Weights of a small GPT-style language model, trained from scratch on English Wikipedia.
Size: MLP 2688 tanh GELU, vocabulary 50257.
Architecture: LayerNorm before each block, learned positions, biases, tied embeddings.
MLP neurons of a small language model. Each row is named by its layer, matrix (down: output weights) and neuron, and shows model dimensions 32-223. Each number is 500 + 50 x the weight over its row's rms, rounded and kept within 0 to 999. Numbers have three digits each.
A block is one neuron, or neurons of one layer that tend to fire together. After each block is what it responds to, as a language model described it from the Wikipedia text at the highest values.

L5.down151:427538519460520556481544535557484537509500474475463374537551501438437520487452525502408416511543567467504463546537519457541569557522541563395461532489449472488468460509542367514493550464495470578408495510510590403456473540483547490433561401564561559495454538603452467479464456466535541562443481448616521559569463487466458454525504481455544480549458451485476436434418471526508452546498537561513624473535505529540495484502467592475497475460456504451490498482511507452506522538523451424478407485478511535500501535494477524419497546369600490444557481489546499491462415550479453523
L5.down1765:486500398473532521517486489561499424464502471542541487518511499460529458473534578517432479588509550515546477457376498577507524481485478557444522526521452454513477394579514480477477465553525367584459526502545456463518507507504409453474538518444522455558508370449439506396490530531491473517547435478483466489510526467564548534538497409497463510495426501492478415487590442391581518503638494563483492475565455483576537483538521498471524465519553483461456495461495437482447445489502361472481523503526555500579484523459514477513476498511476548484515487470437470543579508519485557397
L5.down1798:526491530483434533512492532485509538439547470505521396458569565543454400551442450485541520478593535592633545450527463441421533469500499546475509469452494605414505475605432440530474487559513419511469484529423458466492619459466456372475533526473514324442516482485579487527496533490520428554606557474521486550499516518631448527482520537380530521424572489453635512503602555461545455481461499483608468519605580455560526499501593572453540532476479476472556450461491420456501433471621448430511573592500473492555505486358572454510473492495515455482691424464540524492506563454480490518
L5.down1969:512454529490533503519505448404502509476672515537479483512530432503570499425510481534450565541524437462435460422534583497498498432519525471414495415531419501438498547495497480497490468445566511520520486599455502407462482410436516476568444459572458527477592549513611456523597402566530488512503537507457513499456455454461534420475480494529496489537528543566524494546589459514518526435508543529569497491489428380498486559450469526393525570485481544383559534469440486558455500489528489421542530450537518551377423519438499452419502510516444446521443449496526612481486522508482519401
L5.down2024:496526499553511488511399503537452543479617413585542462498524397505521495453519567449531516498405489546490520442514487555492539473457488473554626404448517518456569529432478479465475522454546481486490452483564479484459479590499436495500399408516558451590538482501552578477579555452472533518525548498487618429505557519443487436514481618500491412565558502571472575501525559470503605538501388512552503506390515494540428542396494410495457540515492606475535555436637449510494450494468474443529458539477583613505438451534531533479525499524396495597551420450573404444547480483495533476
L5.down2247:498436507473505438508435454508435565497456569561518467451520482464542446624513487547532453470457444450627501502498576532412432514538503422533541514477454572466545497456440503555540527646488506483454519457495567535492457498534399508451486475527531527438509477549532446434631622549472523456561490438459518483536492488461485527561567532488455516524380547467474459532507469520497485537419467460579542508536596580490462387534438445527489493497571471531534571556595488450350585478440437566497482525489468437484438568506430541535530489467539471467462453425519524462517535559501569475
L5.down2325:443515452517477472494507567429574424498517541561510511514433452612454540594533555417539458518525497618533515616511442462425448382581493503434402490527482523509575464475558437516453540468494452408503511534515559480484480552571472430420500493551444534380520441501522476496426458510468529473498511448488465447562422491557394553436534554444460507515552542465441518481496547487558478488455567469443473531560535467478426435500581570578539545484496487437552552452500492515472499465500568451409622530551545548443511540483472432530520525520419417440479527510477514547404565456482454529
L5.down2365:484482507453524499552551422515418527531576523510605411523510482485567547430514432449494407539501492484547642400565496588534483578446533476388437574578481471450564531450524520519489530519453495508496484468481520494506465464498529538459517540435472428526462460387471474466449557484481465493621445474498480540535522466462523531580537532431474529437461450486454461483506498555555535459366483464530462444548413539551554495496520434553533469545544464453515461485483496568481513477506503530585415556475503453504497635553453433492474472539493495507561470435464509485406435586577463435
Description: Decimal point in numbers. Decimal points (and some commas) between digits in statistics, tables, percentages and measurements, e.g. 16.3%, 22.5 knots, 12.7.

L5.down215:516455506510562511561505579493464570497481462524489444542525458542444461561578585470546468498506493464569469365474530435537449565634484516488564476488451535447431536505460434480571502483529486538672557441526631530497555509529572575473499494461522505536479470504462557486423523599544463577504510534474499543486558455477447468545483529489568454481534540602592490429533547462563549424489479489546469503529439504520512488482499576468494548530483514463512498545602515599535471512476558511497535442548394407464563446378522434512377561548517489553478515542441409395465387524464485381
L5.down256:531526460559564536467441484504515428461472412511503671536530557501504416528546428491442464505511551551525397549592490428479512538378560442532467470491559483473540394481520558543513532478495483428454436564588440441524551491561468460525391496468525455493480527493598489462425563563500518477533513529582483523476434426384482468470473589475541505442484452583483489521451474523466489370403486523463480483501481539485508498527360490491559450582481511504487440485429548492528395574500578528555451504512449432526525538619479539525579466571491476456577490500507461474531432508478584545
L5.down273:485547436484503464512518513530511588478594516487446476513556502476497505487501517528567569428522580490493505548527442518540531544582488506649448443434589489439422576487584491556530501404507513457580502510500496456476441607536528520504426498535521487532541581485606446544401444441439548472523528477504550563533577525423491517561535517504535538433570481528513506399505508515573433514507435505487564539495503434525486521495430488484525414447571557381572571576469481485452532532500560532550448568465452564474467522465630495580531474555483523546576501571534606519458423503522513476
L5.down678:446491444522500571461474579535550445549496509583494479480548486539468501459498465364494496519453462451509498518481487497491454555468432506521593441581531570514427453493519564475528369439485495428488441529578507548484558544435479439448446572545545604543476576442486490563427498505448456507459454485597503517465530455418431503551576524527477517641439490418489515532552494512533430501496410439541440427517504493504510407599472528439514538497506522575520420588399555603626508479493422502496504441449556420463441466453451529535479471380491529556520535447484543510558529518463483494
L5.down697:457560525537542574517458481542623463465443474490493549515554551512517469465580467517464476556540567457426401454468621414454570447509523543462479529493523495577470556519622380563551581496460456412544543574597464498484413544494570446514463559534452529444553515432457554480490464647574519567388455536458508524459494469495426499503464533553443487494454474562455488544518529481532459515505488498536477442475469488519508497407468496495485479465542503387449497540538531507575478570467558532571450497494558443463525468545468438482425477466558535497478499519523434573390486488488464486
L5.down1461:485508517470503516498456471539496490610488483578445383522484481438555509423518435491415534579510553494448525539553507507505467535524490507482647452474570434534507448584480493569608413493543548446472514395503507432547452550493476455479488534498569559507405441497524520480474555456453493552501537525531492543498513558495491426552499504463436435448431562505560433443493514447530469560587457455429505567538520530535626491474510498488543563510503566487612485478481505476516455559560475512534459429544451420511525602526466479529478502490482433387434412523525470539510497481517550474
L5.down1877:536586568554514476503465478423559411588562504450493514534671422457426495597528424470562493453499556464485527475537482562474539610530522421483576509547547466527566451468525556465511467399550475576516465490432525531428488511516514441526529431349453579443516471473501548373500412499477507478515464442598532579485500424409542500515456537537519506522471601494512550552515581475407529456492414477465479511532447549477525530542424479524380524472562495515496470611504468547520536552483523571452521429577455346449529483524492493507473482514511504519472542472502485506541538474462491489
L5.down2100:535423470502468572536380468524524539483456455569525473588429511468509576474437610546486528533486446526526516429435494562507461528514549470423572534496497492508485487461632526523575529473461503507513646475463596495433565530532480502424415403456543490577575406492530575485441563532514507498541557460506530457419512470476467463584464508600480524489419431539472601493475542482489466465590518522498520479399513474523549529540450555490486535471543590473485459484467430560569512598468536473543481473505481512401529425499575472518509463519461520531511507489421418433447499499528490418
Description: Foreign surname endings. Final word pieces of non-English surnames, mostly Slavic and Eastern European, such as -ov, -ski, -ić, -ova, -escu, often in name lists or tables.

L2.down843:534498510523442582592512520443485458422569437471495470522472530392444519514397532586552465523576583533518494427530489470448460601441523446492440490463553549539481485497475548529488474546459591541561475490588475550510420606438553565490523542619614508509411480539538495530517504507522565444560436503545485530503646378541489512479429440474492454541565525424522493504514458442482522507442552570476455458503500464515518479449573477431528490592488429485531475557476482459603537561484571458469412483541495541442543516445526417528504531462546422543482412488505445548537518484556371550
L2.down1363:415516509465503550447590463518559483529369540492486572442390574544513598435499533552506445519540540517458456465545450466474458500517452489501513552540473528464550527515516509408480495404522588391516478513521531439517503499559463532493462555591509560445498574580451506369612501532478505496487532621569469492505477444467465615519402560426540527560444499459402493469444459408558465605515556477547602503401520459461538564404527417543414480518502472461484497477486457517461529552414499626505518500405521439512502463442501460449545549562503459483453442481538475446478559430500495548
L2.down1944:570507528583458485508463490551571485502485532552565422507421552528516483539513629477530475487510509574426513449558528558495564505391487445457494495465434531564476477516442468553442516518521480403570465452454573472459534342424540513476559455523536512496364413542490510489668510569474435451566455576544511509469516495493540509434529458487566523560554536553484467465523504504452557529460427530532536437493450470530479558514521553525516444507455463509441411505550502477443544416495486499527580495597508551521512441503580509559524450523462474583374497475528493536428479443510445523
L2.down2290:536456421511452569581546574506441532525528538541510604468491561530525556595517546368502516575456557429494540525509555517590494511457538544534658542537439390474547446551450529450519560415483444435605493559447481521489558502425510517555429491464578558500512431545467487545543535539580427486523509467551481474436467482440504598541551544597418556522522659485464569477460532424600499439562489517531454451516460530427476538554455569508579480484498467431406438528512560530445508507429547514505528476503456468517580529459545494489482475495598495578541541612419620552475507502505513555
Description: Separators after table numbers. Column separators (|, ;) and punctuation (., %, +, °) right after a number in statistics tables, e.g. 4 | 0, 3;, 1.1%.

L4.down875:535580546493558415590501441526547497429524426518505622545494410403478512595472545452462504516549570526498476514442439534558539565494519578440548494495544473563512511456528451544434482484530449506491557564530532553397452479508506577475504495396549501484558486428584474486453435438551561483594376537520513486519557415513452498580454604432515493465417563535543574495544482465453565435548495466565411495499444457606593535502487497450498526528540485517526562517419448442495461589552510419453549448531383448458446472499558523604537538585499468543512535485387514508479435530489482510
L4.down2167:513515526498478455504591482535514496575526504495507524466536515517443442539547487504432608494468560533501446552538482418468523459541524432473424461568547556516539597530489522462526538502428584489497452424533562545550535554542585537510509563586461400560435454443362500495520493455515567521484535517470466542473379518543434509440346431448498485477522533483527469482467496497602403474449572395508505489429538497514521460458482502564442470564541491503416532477503456415519538510522474465565475579515435450506551447595460430559546463498518492492626509568478557485536480516377455519
Description: Surname final pieces. Final word-piece of a person's multi-token surname, often Slavic, Finnish or Romanian, in tables and lists, such as Semen-ov, Mukhiddin-ova, Tep-per.

L4.down591:465402501498516501551542443477499509512571458554540589487420498493482594543459458497474551476476535510465397506454516526522472461494503498609559460480531557501499384532503535483457421498515498474534478494625520476544477502502563530503508578505479513446518481530490424506499589514488479476492534638532489557502492454409489574611463455601447516545496586587468483523479456493533543487471518419512453517474503530542510501580483523498612520541579564448541446419569527506348447503557541571553454481504525543490480585548529613502517450567452536470351474472524438575520535504422491503
L4.down615:428492510459403593523407506448433483511482450498529490430493432492513531583543488502444450508448476577499464435521519514465529545523590520426489522546560528423531417543495539500607543549477520525603474613557499474473439385464490597494530453491517578465535446503476516448486511486415381561456551575468460461494442484427416507454486494487481504483469523487421459486486510400442454463429453462505532523533509520528504532462409467501510516584477484534529543537494544460470486496530404539539470468511460440542502490448469536406434457492513451424446514466451528472417554537410405448
Description: Separators mid-number or mid-predicate. Commas and periods inside numbers (5,060; 25,000; 6.3), plus commas, semicolons, "and" or adverbs continuing a descriptive predicate (was dirty, ; was known to be a bigot,).

L2.down2:517428512491420470614517463496494588519399489475471494478620500566566577466586412554490471506423502430470533515459511541560497481539508459494537379522483583544492573413500482497614592563471603590484467538429431523468599519476491551461459513497579535446479516529464552583454462493515435568488454477461468528525518527567534442553523536464545479490566462523475533496581509405512451565579431564539509494374467469454538476446570509552520498465447439612542492545620536523533478483495543509503603522457481431476495473511490541503556498490451514495515456495535550536548463603508515473
L2.down1673:500564450455437499456504426560369535558486507527531424532540505521574477418521472530573501553492468433493477486463619502542599560565506528431610453457463505541474506462433509479564512473427508448476471608440478465483548501493554493581439475487496496524515466537462545498531476498549470453490517593431541639481508447511419487501508502474482485486457569510548564515678446489535494510510430527548483533572468514543506477451466505496529426490544510571486525583589516535573461431515559575533532618464530441568455588509375598583478512439440541568597493503509464511492514519516468458
L2.down1888:439490480491467541511470556555423569554406540591517548515547417550528573478500501439432454565556493471603505533502545453499508507501471396476502420506478485471480577516414461529552457551521470478516455478507517475439479598504558448476496500401509561551480464493394457426394431545513499525543469548438571545467590502515516539496492464490509533520506573502599451481472454422482432444606491569564542519442501375447512586414483509470526472477510529458616487465466497522503557556452497501551458460410501530519496532520439512491558524546426442580472494515544553506383421530440457396
L2.down2362:445508421493392623453557573541430494572498466477485439433488467515545471481539449555514491482526551543563602375487428486504446526388511486567470458430456522499519449475516578503467472541456561497551503522494527399523454490590551494507537478509529510504545549448488559498468555500495514544540449480440584487501464561516526530454559526505436515518517457502531497517537439507419462505474482502545459484439547464533448491539556466536482532437418495511552495581491514474536489465498479526550509550413503533523469524504520603544443553442541527508557484458471458509543463526464431363
Description: Foreign-script name pieces. Mid-word pieces of non-Latin names glossed in parentheses (Japanese 鈴木, Greek, Cyrillic), plus closing quotes after quoted terms like "hard soda".